MLP neurons of a small language model. Each row is named by its layer, matrix (up: input weights) and neuron, and shows model dimensions 128-255. Each number is 500 + 50 x the weight over its row's rms, rounded and kept within 0 to 999. Numbers have three digits each.
A block is one neuron, or neurons of one layer that tend to fire together. After each block is what it responds to, as a language model described it from the Wikipedia text at the highest values.

L9.up144:481495480497625464504479523478448540474450511503451585526452496501417483483468542486439540512488516478549487474500491438499473547604534487458438536464518415432387444480530552449417473567565612455421415493496601451381513538476558459482541529468463503484383534462569536456478472532452543562427526513485571460452493495550550472582467426583548443403453425459632539548628460447470581558561
L9.up389:470553502499608496511544447519534450458520454517461525516422393417532578526497534465498507473534514533559530542467456388440513513527597482507399456504452449499447425463463501496561443460537532434406527514505659513464429552534560476520450468498561429456466531452573559488526466467434493514532525412423540551493478535569488537418513466533453464443529478459573490606515448524557564540495
L9.up481:529572456388605512511479482469522583413446518467429451432362513534525533457521445486470607484566416447492490514510479541458448528510609478498495520433575417481600532459548553531515479532574496498405525461509476492504458568439549449476538548543515439482421361466535507458525497584440531549534503481559560497511472618502476562412474444532508511487444489504562544541595471404516610501530
L9.up729:496463483440479544467463450463485525523443431445505543486514458495502586450470508447491578543557582489458575487460504561431443465523444551508597427387596429437593489513508453522573566533621496482476509520516521422536468469492542387593477486439542482529469460459492586490485430573531442504488554429486412518559502519603472515479441426461449490499496485508556525571529490445459509539508
Middle or final word-pieces of Slavic, Japanese and Azerbaijani personal names in lists and tables, e.g. Alex-ey, Yus-uke, Ali-ye-v; occasionally months after "on".

L5.up549:406565447468436554517469461488486565525482499557471537509474542534524520489546475506591547496549585510561637486493587512519492511544470549554462545477521506492480532466480423473485605530493544540571475515498513448561419550517493399596482514447505513542534538497427537504489495523472456509443498428509470447495412508469489485590516473467394492493464562488557509484587472546544549515544
Mainly a word-final "z" in names and titles (Denniz, Fritz, Veracruz, KaniBeatz); also pronouns like they, them and "not" after a verb.

L3.up190:506546485522507501577472483467451557416514512435499583483518462497453526537484554518563538530584570498543411482527457472439480552476592521476578517549530541478514509501457597516476506423531476486479478477467481434479422513557483451449489498539430549553499545401514436444542485408441537472406535564504571504485466620451539475553534486440497498489443440461494492522550490472510552431440
L3.up315:524575522603534532483485616531573468458478577579532485412551524489476504565472508544518476464587517500477533438496555554458510434485469550543549542447515554597564500478462567454523539538507477462565500584428619441510482489496490390437511558538562510627460535497487576447528492457451468445524526362477515523481510558513388475577517510428448447491514553490457499520495493416455534509471
L3.up333:511563472530525448482433463475511475351460514381479640498552475510468465551371587493528494531474529475556432455514442506456489487487573510392517455513461585544514471519506583456431534545474554427458470431549460513507510609602481485570433529447483552566556501502527454503462419447482547415478417428512506488499455478526482471524536529604621480434500441461524434490575482570552542445495
L3.up481:519512562475429516507464458548516467525484555482568518531529540491511431537490468553480507459550476501510617590517458472481469550391551533562479475475574509619433550488535567486506529534431451546454471475442494568430432499440515375510515539562493454479502468477532472410607507469514370432481373369545524538381507491478432528480568515547447519446472444501489506455563466490602558540564
Word-internal fragments of foreign or unusual proper names, most often the letter z (Tadeusz, Nietzsche, Díaz), plus periods inside abbreviations like U.S.

L3.up306:455513492394493557559433541322414580507516458596388544494558430556405516440502506475471535446448516396539481488517520412538604438503599502514547453503467483473522543496504475573459577493537562480539531524477471511555481494545517556556473542496457499561447481507589523547459503518497493471433502513521571493467482404525472558470444453539517549494493535452595499426522444518495544524563
L3.up518:449581491478526509607469544481496587519483524511502485533598464515544504491367541489495434494508522491516483465567599458496516535506431482496499499419537520449452462518505507497486531413555521512465479482433608472571499499488492465558528650515470492504454527542555500518497468494447569422496495330540582595423517502593568559465493471454497509502479467480516574411574466412411529587466
L3.up591:443498534485461522611468533479442560488490538466377535523582526455443535547441458418404440502546540488502490511578580423475538488485528432463432509534406512450498523469428494564465478567463552525547460608523549397546385418536517491516488509450489503517481532535633420465559497473482536503425468448589543513520505375563545505541497423504468514412429480481447528503405452546509487512511
L3.up641:546543464470421494536523607477539518462449480464482489477587610530558593508491507520446497441579507484543575475518371509567501472472528440533537406483515486592572500452384517451471589490450531476445493526465451471395489526496514497512552491442528453492492447572489484524484412469533383530484520418475472496435614502527511517586451502524435524490427558437507560570487487525428472513434
Fires mostly on infinitival "to" after inability or refusal words (unable to, refused to, failure to), and on possessive its/their/his after verbs.

L5.up703:531516486407453549568509559519450552487418519525472528492516440592458573460472379524506607366502522478484594513479475548584549494439511577542559449553500441479532617465389551412499517466508485546466523499433469521452506397483511439589518522451426438507397482636513516569529377473439472501463515460525450622440576528419499517546457508494500532496412556455584481549491541489496456463528
Possessive determiners (his, its, their, sentence-initial His/Its) pointing back to the article's subject, person or organisation, e.g. "Its board", "his father"; also some table and infobox punctuation.